Weights of a small GPT-style language model, trained from scratch on English Wikipedia: 4719 steps.
MLP neurons of a small language model. Each row is named by its layer, matrix (down: output weights) and neuron, and shows model dimensions 16-111. Each number is 500 + 25 x the weight over its row's rms, rounded and kept within 0 to 999. Numbers have three digits each. A neuron's up and down rows have the sign that makes its largest values positive.
Before each neuron's rows, "fires before" lists the tokens most often just after its 100 highest values on Wikipedia text that the model never trained on.

fires before: " |", ".", "0", "8", "9"
L10.down353:485497517536485479504495503554484511491490524504506530466504507563475545506500519524486528483520522568497505517498483490513477527506460465505478545513505465524465473447518534484456493475448494485454481473504469505512516498463524503522499504451445467504537501532485537481460498533513516480

fires before: "0", "9", "),", " in", " \"", ")"
L9.down498:483519488494485459506497515509459457527476487504483512456538479484440537476511531499515480516490527511515482452530510525518472508500491455462507492570522514517472543446515495499486483492493569511471506476534501490553498472481470533494534475441468533487477467517497506550493469492494474499

fires before: "\n", " The"
L11.down373:510500345517503510487500499459495507508506515499487484472500546499508487494471489512538519490477494516507492492526481524517490507529528493512510490504504504502484500522514476486470507482523509485509513516497487492498466507500515498489516516500512510508509515479504476456464500508500480511

fires before: "1", "7", "9", "8", "6", "5"
L11.down143:529470445481479500486533486465478476544474513531528498511505516526449509471468470472483548498519502485516491479521518520478477511460500529453525537541523525546524522566490504513509492512485466505495488479486480451482480507498460506526521530478503505452468499510516498524513465486493522468

fires before: " ", ",", " |", "."
L9.down227:523470494490498500542507482500443518483506522483482507530487460462484497473513529465506542487492536493498484519479506472507536470481505537517458495493481498537451504532509519503499442472494519468495486519507548481546470527469506519476499506491512486509470465509509540469433491505502474531

fires before: "2", "3"
L11.down25:474505572480465495496467507520545511539460511505402534508480509460502482533510505491535467496517512499493497477497514474486518477483466478479526510494490506495544461459508488459492476505518510499520460521500507514529487491545486516463509504519494499513534512467490499518499541483482519490

fires before: "6", "2", "9", "1", "4", "3"
L10.down110:512512441482540484521474468439468500502498497517507495532497486497472499491528504507427461516493492475532483536512503509490485480519499526481535479449553561456464497589502482484506476510482551490460510514516511511488475521495505520559502517499488499513470500523500496523529515515472485503

fires before: ",", ".", " the", " in", " a", " by"
L11.down405:503473470495515509487491506506520534477475525524529486530494498489452503491516498495519497533503490507504518527507502462478543514468492451476540493569468505478537500493522504525485524503518532497526548483536532519526531509511515512462477545483474532523478497470514494503489496494470524481

fires before: "\n"
L3.down448:506490587464528510535449473501482509500485513523520542498504501532519535495539479517501494496570512491516464507483494519483478516506486513479527504527489483510521491489536530477502500480477481546531460520520498525515432480487501486539523515470481489510514475506488490479507544486448488449

fires before: "0", "4", "3", "2", "1", "5"
L11.down296:519482513515530464502529499554481490512490493547506484571482487517534518508521483540479493480539467486512473482519500509514532524499530524482488520513474546484517480550512501508529481549513502511504486490471484497482500509530534530483472453471467485531511477484493464470483505455501495492

fires before: "i", "ing", "in", "ia", "ang", "o"
L11.down122:511532473485484553477526472562478490491489490490510477480525507507468495508480468492504540482527429475460509542492498498494512479529520506493433477497505494494466552495526483526510456520510479507495489514467487481529512494483522475511490474523479483536505514449556500498511470537500502503

fires before: " ", " of"
L11.down31:518471478499509486504492529564474490508498491473535521474513485469493512506467484492465530514499466497489504516490492521475475512431527564536494506470507488490512519528473487474532522508498517469493473511489498520542477501492488499478488499490532544522501486483484511457516562503487472525

fires before: " |"
L11.down192:512459552499520515514529478529479492496524452480511517505512534524474519518481553513529530511497529519489502506531463516550489488527455451507481488497480505525493513487480481457481525482522524464521474557502522507494492505483519463486461418500491490465452514510520461464510498516521515490

fires before: "3", "4", "5", "0"
L11.down163:522457530485475491504485488560529477509496475486445486509515454477514450494520524504495513440522528496513466518503507495503533497500477513467536495469463464514448531486529488492524468487471472515500504502505534524501505489486481476501510496552529504513495531478464495482520532467523485480

fires before: " ", "3", "2", "4", "5", "0"
L11.down330:508520494489541488500497506502527522506485486478492513498456530509473485484488465509515488498510530472518495504452537478509530507526494509529548487542559494493507499505487500512503497519523507500538490462493521509489502524513517541471457501516512575520483535469453466435509478511507501496

fires before: "9", "3", "0", "5", "8", "4"
L6.down20:480493480495494519497506488485480522507508471546470485511517478486468501519496495487460522515513496504486497486519512516480485589488516528503505488474531513478487515459492493517537529518478485517541506524528496463485540503491508453504499482503457517530501512489489494467496512524488455477

fires before: "-", "\n", " as", " in"
L11.down356:459487545514511491524493517525518483564504538482465478481469487505529454485489533514529498506510523513506532486486507499491498465477483508525504510516519481470500515526536514495509512462488484497516486487527547500451511462481483480486515488516496426501505506499480497506488504488449526478

fires before: "\n", " The", " ", "-", " He"
L6.down511:489512603476523492510515482487474495502489489525490495519505545498514483522484507522492478519480493493522491510525513502480536496532517533487514484501510527507501511497468488501515520506496495541492508477504490532513507521511496518510511517520513513504531481509511496495466489475522495505

fires before: "0", "9", "1", "8", "2", "7"
L11.down158:547495428519500515503502493479514502507489494505521451494488484486475504510477457495488538524497537481512533500478492513465492516517487544510494546537462453528483504522548492532444481506468517481513505510505478543455493481540459495547508471467479458507516479496479463534504501489492489494

fires before: "1", "3", "2", " ", " Preced", "7"
L8.down484:503508549506487485517508476463506494498490476537500548510485498450463533476481536513491489497448530503494474533501507532475487483491507519492474538529492498463541518437507490510528518516493497521487440523512549492487457480529490472474514479505527470463457512527534490469514486489486432490

fires before: "9", "0", "1", "2", "8"
L11.down243:495519516490497515475477468500493519450499507500534489468533479514484514485523480491518514513505430512495507470495457531495413507574509521477493461507474482514429485458499460512506503488466503461510512458504485530508510506532528502520487454538519510493515529524487499475524505465538464477

fires before: "0", ":", " a"
L11.down472:516495525533507484503533503525488462495498472523478512508496456495533497501551520503474490543541446519484530530484535528495510520531523474554510544502484502501479492495511509519466503482514489529461497490544513493498483492520502549488484510514513513471531514508506518471513547479505504488

fires before: "0"
L11.down271:499538447515509481497521493547515498470513493487520494446493492473518519518483487487496493510433509515547534523506461538486480494488524530515495505559518488476535482462480509494498554499467472475525512495486478512514510498511482533540484496525520560491515516473531456518522494494507484500

fires before: "2", "4", "0", "1", "5", "7"
L11.down213:513502492514530506536488483480521562526500547478477491523553502467527470500485521526523493486489446449533455479492469485516487534521496543493497477540517507513543465533493506482521448497515522507481494497445503497500495492521473500483503501510498498529530498499481465487524548503506489514

fires before: "1", "2", "9", ")", "==="
L8.down481:518489463445462518507512421498487491444484501484523484495475522505507513495517473498503506500485461526475504478487523529537502479516496514440525480526519459482524508557528519496492523516527491473496497478508508539484470479520549500484506533538487482531475465478493500499526526498506496471

fires before: "9", "7", "4", "6", "3"
L11.down20:525533464460504514501497503480499464508487497499504518447487523472480492499530510463532531490490521525451529550515501518481455497512507452536485500506524523552503525529443462492527495488491520509509475520507481490499488490529462495496491474485504531475496563513500443501445494523480510507

fires before: "4", "3", "5"
L11.down189:476480522543502499504456471507468474525539514511492500533493461493553483478487458514514473498486511513504470500487469465471488470514543516500524517510547500465475482462494508520485496499513446534510539488510514485518543516504502493497520506492497466472525489455455477463496518490513512507

fires before: " by", " as", " to", " in", " ", " with"
L9.down65:523540525490486503495516545444563485537512471502487466504491482510504508515503462490509529491537498487480527527541514528551479510492526531493485476527491469471480476498502500505521496482462475487499511487503494492461494497509501514510525499517533501553496498478504524480491486472476498498

fires before: "0", "2", "1", "9"
L6.down155:522446526511475464472461486491493462481491487478502506500490515471455497459503504482490520512521500506490480513507461496450486512536496462496460517430547523487430518403504488533492483489488539524483506491467480467480506496483505516455484495508489466465478460517516494498492521520499475463

fires before: "1", "0", "2"
L10.down292:494498529496522504501481479536517506506478487519527473504499518496524502485504522521490504473472490471481492521500504509510499528485502502484525509518534479486465539492498478518502481497460523479537513509499531473545460505486526573542469483467482499540500477464487503500543474495485522444

fires before: "0", "th", "8", "9", "1", "5"
L10.down432:480488517440520474545533475543523516503507481523480490539457509517480486511491492510488558495504557486520475553511535477502480508461493456495526499463459526519513521507518471545501533510466496542490506530508483474524515507471458486510485479473497513499524509550514469487487477501519498484

fires before: "1", "2", "4", "3", "6", "9"
L11.down63:512460475462408512458492476490499495535483469510499516446482453487513484496509497502503505510517447530501519511486537489495469518476519502512502472487494442489540499499551469526474507482486477531495500518502481488469526469525505496496507437506480492516473507474483460515503525514402514501

fires before: ".", " in", ",", " to", " and", " on"
L10.down382:505449555532477469537494515538526474491504503481531520480552492502542537492485526460496494481493506484490534481503508511493517521463507500540467489526485502542462471531522485498502469485476536514489506514498504507513469496493491522494507484518532474520494499502502530496523521507501489496

fires before: "3", "4", "6", "7"
L11.down186:513461486540513486485493468539490500499514460530459496511517484480522457504513477537542538487520507479543471555500473488450527448461495523509553502499460479502473537526513510530532546526512511459496462505496521489499524494493482499524478506531547507494512468456493507470496508485501475467

fires before: "-", "\n"
L9.down484:461464510451478479501455515468526500469456514518424502532502519524502503532499534498486511522500489513494483520485455504502519546487482487478536518524507482536480473476503518511526492492503518557544522489498539507490491531520504505516514496493495503562517511497480518510507502439516493476

fires before: " ", " Jo", " To", " Tom"
L6.down375:531518599504491471500462487476524529488482507445499451480513501470499477523484514535515523529470484510508512493493507479443508506465542501530536497478488501515500536495512488526514463517555518499497496501542494490511497518544500505525481514440465454487479488519513446493482466495463512493

fires before: "0", "9", "8", "\n", ";"
L9.down509:527506540506539489490475520513497544463491466515504537535525474550496475490523469460487490510505512527458536501509489501496506528562537484497498460495468490503480531477510526501451469448509496504490495462477478512489464497500508514534495496524449518495474505481465515569501466505502537520

fires before: "4", "5", "3", "2", "1", "8"
L10.down53:516468521478521497520485510504478466527487513518488502493519505471513484482526518531494487543478500484466470485518530520488517467522516531486478490499523522545505516522538463521522488511530550496495495490528463515501495492508476557520528488480464496477529487437453457510516510460442516508

fires before: "\n", " on", " in", "---|---|---|---|", " by"
L11.down499:457537495498490508491502542544475479509516502479504444547502509513491536500514508523509517542488531537542500484510460516474518519486476508520473528555491506515478524466539488517504467510498506526481547521500497506491468492504480473500552465494502469492522498492485542487504516531444462479

fires before: "9", "1", " ", "2", "8", "6"
L10.down379:490523591485488455458460492508490496472471505525512519503497509521501511504495502493517501523509469529530542508486468490504493518500523494499496539489489508500512502598525493478533512487490531517539494474503505513498508498483518472510466501528484488485542489528523478501468496477471506468

fires before: "0", "3", "1", "2", "5", "8"
L11.down245:471547526523523523485515496503492461508547524499483504510506511471460501511505504516502472477544512500483493502522501488529521557467478525511499491502457476509494523459506490455504508552505463535488498505521486482504540488495504455488477527512469507514548488501493500560480519569503540525

fires before: "\n", "9", " ", " of", "-"
L8.down244:505480484499535531492493485495474471536489485452484510488533471473495489509515524493523518507491486502507498526501522472501483500537505568459499525499493504479490472503465488482480478468500496533516496523519460478527510477502523478543466466486561524479523556514499464502527488477506513526

fires before: "==", "===", "s", " ==", " ===", " "
L11.down179:459537535500477524496519445502497466484510477446505504488527462531522432536493451515526475476489526489467541489519522514509500472536456516503500453469525533480567477474494507468531490510478517492527471536470462491503506487524491484497499499523528517439504541537501518473499494518492525514

fires before: "s", "9"
L11.down40:513507559520520526487496475508503511487478510528502526466489494520470511505473497472495530495540509508481484517507521516499485534483517474521471457472449538489442479487539516497524478491483502503509481479496494496467521485536483453528505527473472531520493537490476457478491511518478498502

fires before: "2", "9", "8", "3", "1"
L11.down496:516494527494514532542475488501501490518515482521480507533518501510576503500478511484523483502548516500544516475495495484510509519483483500529450453511506469465462508512490486493534486477531492503516502478513545505523468488533508474482520492489524504525477470497491512517511524484493505508

fires before: "9", "8", "s"
L11.down269:510465556503504461492497476443486453531542476545512457483506507510497508505543517500509519514504509489486509509515505472514540517463443510485488524511416488533514520464460476468497496492476514521538481505507521489511527521474475495529535520479471489530520502478460503511486537506527493493

fires before: "1", "0", "2"
L10.down496:519478475493502527542481469545485475544496471481468520502487542525496505505477498509482478504509507445494456527502487541527550518503528503499509511507521483511545492511492496548470520531496514488502487525502488491527484507497490506479518515498469544550500491490490520452493486512512506457

fires before: "0", "S", "9", "1"
L8.down262:512523538519543499536491495463475464484516477498518539513483510519495479528529479514511477509529486481464475507495491474509497512491477515502495486450539531488497495546545510534433478500537534507505533468546495477497510519490491488509487502518524521488464498479521510512457476476516488519

fires before: "0", "1", "2", "8", "9", "3"
L3.down260:510462468504554503490496459508484527529522491495480513477485535497542470463503521528520470534498528434502519519498476489471525524477517509494534490511485517518444541615485511486488491480490503499522506465505536486537526525502464491490498484476529497507476481495500511519501501470520453504

fires before: " ", ")", " |"
L11.down473:497500521487535496492497477484492555480503446475530504513476497554499506503466507508481503525503474493559470487552510537443482479514498504518510527505520490451547505508517496478503522500523546491539482503464519471503506502464505459478479473494512519486518514495503493474510520521538528509

fires before: " |", "7", ",", " votes", "–", "."
L6.down497:522458492538472513519500565479505499503514488501537465509499477465487442489497516538532551503467556516474495477500501507465509506540496458465494459518544511513513492483481537515467480479488510496529517458502497470518494479497527500500491501515513507495462492500501511477484487496478541486

fires before: " ", " be", "\n"
L9.down469:512452524527474522524499468520487533501481530498484529486509495468488492530481494507476504498572517507493484466510530526512520482520497510517516486483511472502474508486517502531478511495537487528497497516485468481515500474494401495486473486516462502495481494461492467488523522483508508555

fires before: " |", ".", "5", "9", ";"
L2.down339:509507473511463497470504520495509520523438510493532475506516499487471490559512486486499529494506527475469472479531513515483509498481463477498465532509560508476541521468492502465472451492479488494520515515460525462506480470465501494498508486499498551494475542543519475466511433516497526513

fires before: "\n", " |", " ", ":", "s", " of"
L10.down198:463520542499478533545475525496491525505522481525542477493540512492515466480502490521473489506515493502482512493530520498485499492494512533490463531478497521492544466524491512529502467492487499518462536465508457508519509478484488521495489497458515502470518443491499488489443496524506480515

fires before: "8", "7", "9"
L11.down358:526476508466485530510528491504526475519453501510497521446484561533498500523498460518502522487483512498476474489549467500501475498498458519478492493485522490526473516545506559510501475532484536508470492530489505529480495485484488534528469463544500516509495498516501501504491526502458513503

fires before: "0", "1", " century", "th", "8", "9"
L6.down285:506462470471513486501454528500513519524533488473494526440509471456494478505475501510479472515513526495494469513487475505475469504538474469508472534511506529538485494461471490495548499469540488515461465503456479496503473466480469490505481504510480510529534485526492519490460512528506551517

fires before: "5", "6", " by", "4", "3"
L11.down235:493501454498516485499520488498464473543531508507542486492499506475499487479511502497494551531498528499494475542515511456511518497477551524510515526546513454470480498480460543498510497516505499487453527453475465451470500507501486530518525520535514474494489524491486502519516475521470462506

fires before: "1", "0", "2"
L9.down13:487550583473516491482479499465526540540514522493488513492496486522501498540490517517511423504460511496507498542463512541519503481502501510489471493512482526519556487592518498505488473510556504506548528483490492483499472509481475519472489487512494442529512449529533500514533510492504509509

fires before: " to", ".", " in", "\n", " by", " for"
L9.down147:487479498514522515481451512522493501502513505523487494476506507508512504451508476521487513506479534478517485507485469495537498510523491537500492531506558498525441478484491471508483532497543484525467526497515527476560488461476484492467512496508531456514518485482531540516499496541547458516

fires before: "\n"
L10.down91:492496369492495520509524506530489522496494516517526502499518493502518494467490500515529497525484509497500503519509497486505513529564537527444476488492537486489407489550532488496478525519512498502475494502490522494557504484494477517493489493529499506494488517454486524506512508506527508517

fires before: " in", " by", " on", ".", " place", " to"
L9.down508:452484458559522469521494492515475496491517550520486506481467517514553524486477483522512450477507580509498503492468461458485498500493501499481446517515486489519443507479481506516504520491484461515507512499489494526517497482551482517462486534523454524493490496500465496486477494514501513530

fires before: "1", "0", "2", "4", "3"
L11.down446:528507542500480511487480469525486482543484518504474528527509473512517451524500490489528470517543500494514490490545527527518529523511484469483543453481485526480525515483479514505501451480504450512503520508482477480485509508488475507487524525489511502479509496479543520474496528518507544479

fires before: "9", "0", " ", "4"
L10.down333:490468439503490480514515488519461534541489530488490484456467507498488526487515522477444491516515525523502516482490514447543510513522487510517490508528489474526518518535486487525496480508491524508459473482551468451539497506486464506529506473505449538505491536474512525500493459485507517471

fires before: " ", " II"
L10.down34:516514476504513510544523511516525512478536488503481514518462531563512484500493476484478489513514550503531508462520515474520539531484520495597518509491463499490537482473527483517501522500524497532506511519491458511494506497519488543476460494523493495507465503527481456462468511495535487509

fires before: "2", "3", "4", "1"
L11.down3:470477480471482487540474496520543477475496506494466538514481520516546531445485475485537452497542500557478506448473503520475482490514498502487525517484526506480525465506505502445511474494508482481467532501476516510500522518527492497475525505462513504535495495475448485526527500508458532517

fires before: " in", " on", " at", " "
L11.down26:496499488557481577504464489526554512468493507488471464459473533494498473525486506502518507459503533533503482462457489502529466490476530483490513489491464515497458558471521474516522498513503501499492498515470533468484477485445520518513531465482492530521511509465480550546530516508501479495

fires before: "9", "0", "2"
L11.down154:509511570507466521519495496534497569509531536509501526498490527520495545529515502514469546541514520444491505480499494529490479485494459481528438512539496468496482528537482527516499512534499515480493458495488539537442512475535501495562517491512539471478496488523518540488500500474537466525

fires before: "\n", " and", " of", ",", " who"
L10.down177:513503537486495500530492490499453509483498471501507515446552479527499489480469496542489510488494549497500505494487515505496558524469499502504508538510468524562540481497482529509494494509507547536478480495477489533518548511498532500496484434517556478486487490454498512463486492459483502478

fires before: "s", "d", "ed", "ing", "es"
L9.down160:497535536531524522508490484467467472527486495478487503459527523519506506514501500487471529508543441511535524514551487494516525546510533481513453483509453528531497498497509495493500504490538470499503493539503485503492492513497450486528534519467525538553443485498495529503514483528506483530

fires before: ",", " the", " to", "."
L6.down290:526550494459551513552502469505487528516478468498508522519473484463459497453484538514479491502509452495520476502497513504483481535497537536485509502527521474490482497469500512511520467490491485515479558512502531526573495511536507518472480494514509480525511471521499475491536520508504497474

fires before: "1", "3", "2", "0"
L11.down435:515498456513446544484490491486527490489522489526482524528500529505551476508528547498495508525498492486463494524496499465485512478508535536491492461436494475450530464418507480530476552471553515486452515520515498526506481528447505527487478504552517495513523504488465498511518531511493497512

fires before: "==", " ==", " and", "===", "s", " also"
L9.down385:534515510526534490483503461528523499479486478511477513517476484549482496527520507495467491500527535482515492526495545466486505507481494483475505507469500511500506479513448545456510486502489492512524472522513487475532497486520455489533502518467506463489472525527498461481495513506471491471

fires before: "2", "\n"
L11.down0:487476472471513498497470492481501516526454501477447519446511489487523499497486508526545483522498515531481505494483502471520516527518487521518508482469447491465597451453517493482484501487493437539488491478543491512515522455518505522513480508518503472523498489444472514489507552500461552488

fires before: "1", "0", "2", "7", "8"
L10.down204:530543504464467506493529518505487490509478517513551495531516486476527542472508527479501503531546547505542517469498506468516496501524471537507507441526531471440535476484516507526564500499452491497512487515498503518521523477461480465519544480509471523511488560503524493487526535497495530489

fires before: "\n", " ", " in"
L8.down316:472516499510555541536525512530484517529528500508514485528504523504523518458476482491520482460523451463468513529532472504519490477483500497552475498524467514466475516516507514524551487495530497491500506506497457479537451506425482515513524477508514538532493483498514563502526486506513495499

fires before: "2", "3", "1", "4"
L11.down433:544488474507496484499485471493542482537486493506472538494517483478505475501502483519526490481524539473465465516500485482468470478471485541463544495474542474519527525472544476476493478502493435524509506534519478500511511504489514449497510540557522487504510525468479492465476521484526527456

fires before: " ", ",", "0", "5", "7"
L8.down375:486509434535529475485511479489494524520533464537493486484512519481522511486506500515503504490492496493472553534478505493437476495505484514533490511477499534453514429531491488467472492508500503483516467492490499495501538521429478425518478519493519499516516461502510524488506494538501482520

fires before: ".", " by", " to", " in", " at", " and"
L6.down446:526506500517494528501464465511529445514511510489503494537574464506482559541494532512538500522498523499474504481507492499514503465499475502519505497535502508518512511461478474542498456488478512493500543524459496526515478471534499500506529502544506538464494514475485495457479504479516526487

fires before: "0", "1", "2", "tic", " ", "ent"
L9.down170:472483480565533509513514506502507531503528502535516498492504513511502499500508464488447480504504507478535498493533464498506521500531481520535519544508493507514523493493481494564532513500524476534506498477538484468501524537489514503487482509519468513516471520482484536513488488499498475455

fires before: " ", "0"
L11.down503:502489501551481532501524497454470526473470502464502472503490486517518464501488520495518476470500540528540474488503448504510488513461450533485525465525519503464509494500511485477503502520544485485456446567512469532523515503534486489482502480446512531480508528487513507458541507525523502475

fires before: "\n"
L4.down79:475499544501520525538537483488496525515489496496515496529506529524504496482501518499524543483538527537516496482516473500510516509528454529490529497529513499468487484495502512472486536528500534539531490494522473486505496467503517457537533533530488522504529510504511492533498497481458532489

fires before: "\n"
L10.down193:509478402518483525500512493508515520470542495504486527507515524526515486506474531494459545508452504498529477473464498501514507491493508516496519500532508504520459487514498519458514479502518501489489519485499505491474524532499500499510477444552514503510509517467528502528478513523510492505

fires before: "0", "3", "5", "1", "4", "2"
L11.down439:491426466565431501523506495523493497558506521518460457517542492516501478535515514540496469505504516500510482480539491537504496461468489509472515461519563472493493526506513502526535508495529455500508499482472489503489488503506534525513492472503491510453486462538457498498498511458467488486

fires before: "9", " |"
L6.down374:531528522534542530511497517537461495480503516480509509499527466535503516524526498481494481503498469477486512522502451484487493535538485529493481503546528495535497520486482504497453531493526552542480491476510495542486462523480513541481468527476492477544493484530491510507491509511510493559

fires before: "9", "8", "5", "0", "7"
L9.down406:518526531493508508522490492503481469517528525502531500512497462530543491515497459488504544506517453569469504535534490470529497522520517510506505469552471520533501529487477493517490476481498501513473478472543485515538538493449502515514514498520436506489539449483517509523517490473531550540

fires before: "6", "2", "1", "3", "9", "8"
L10.down476:516485554476474465488488490553483534497542551541501487481493516485499544537482513534485516488491498455532462460516501528527480510479497517521553488511472530486484463502469526525507478491482477529537471519513525505515500496504477498510515492492505468514505537532492503489514515495516489481

fires before: "1", "2", "3"
L11.down135:528543468540481517518524505472521505489498507512505477516495554496509507518503498517502498518500488508500510518519497508528502528473504503498488471505455513514585505362490515484512505490494497495486491512532502492483505498475480486510526517479496499464485517521518469490498531534478500511

fires before: "1", "0", "2", " |"
L2.down102:517521548495483551540463507483523484540523517451504494517526455513523521487518479507445480466502514521531470489521535514501477526496501480517512488469515473494536500590511426502504511556522514496433484533507508486497496531494501528456460490506527524498496514478485467499487507483461541487

fires before: "-", "\n"
L11.down482:468498507481529472492461502459471491501485542455464472496484474526497491527487535489457534490507498513498504506548472498493519520494499513525497493498433463482509502484490506475473512513513476489512470460453532495491493541491479464487534509463509488504506543486481524505472483498446457505

fires before: "0", "6", "3", "9", "7", "5"
L11.down465:487513490501525511483523486531490538465526533534548493468518483466519516508496521519501491504476496521516482507497496517508509530496479511513508519506510499504525470521509487503485499473475477487529487447485538509492489486455457488503501521513499456500485493485444503527515534526504522470

fires before: ",", " ", " he", " the", " she"
L6.down46:525513569491508464489473447500470504498470584495526551448488512503505504494519473522510474549467504485484503478500471469474483505480533491519487510464490455467475481519501500515498494460479522525455499510522528539522491475499490526479500507490527475516516471521492511508487515478481475505

fires before: "0", "7"
L11.down19:485498450490495472518482475509502526451542497482493514499463501517518513484444501502490525514502533531525497525482464542510512509523533475482492501485474504454511502495511473478474540540475481486489532500456503503523521529453493500546514513446500491494540519476500474487521468479496496453

fires before: "s", " ", " to", "ed", " on", " a"
L9.down339:525535538503512509526476480511496513523475496503527487484508491491491503475511482474502516548517496486469465522550508544518541521527504449523497527513516488498486479534511504469483511533501501540482513498495514458497501484491504507495506515561492503497478478484535475438474535487518521495

fires before: "1", "2", "3", "0"
L10.down190:478510505504478526491457490529476481512539496489453530485504549515541471497490494543499478507514495500450518498511503515462501495544535507469472472497527424494514475504496468501520478449524507474506536485489455524524501514465524562520485513486541499486507510509522451508520477482518508495

fires before: "\n", " Set", " ", " Total"
L8.down205:542492459483487508466496525495484504505492498509498510479497519475484552561505550485495494507499517456467478509523472487472495459505503501495479486488531446476495520535488524487469550493517516545519473488503524504484529470483462474486479485503509525482542540489486494484491505503493490550

fires before: " |", ";", " ", "+"
L11.down363:515464555470487520503511528493491508500496507452517505494543516511511506488492494492482518526564543499513506445508481476480512523516547489526517512538447470550447536464459516520512476473508474492500474513498515451534458479480507481505493472528486495509508503477502533489526514477490487494

fires before: "0", "1", "7", "3", " |", "2"
L9.down412:523468483533493521467508476508511522432532497535547502495487493466529503492501496510512460458497536517448514505511511492480505475522444465509526508505498518471540524478492527516555459501464480516535488476489513486503489512509533488528506456523541482525500487489509502513518504509480490507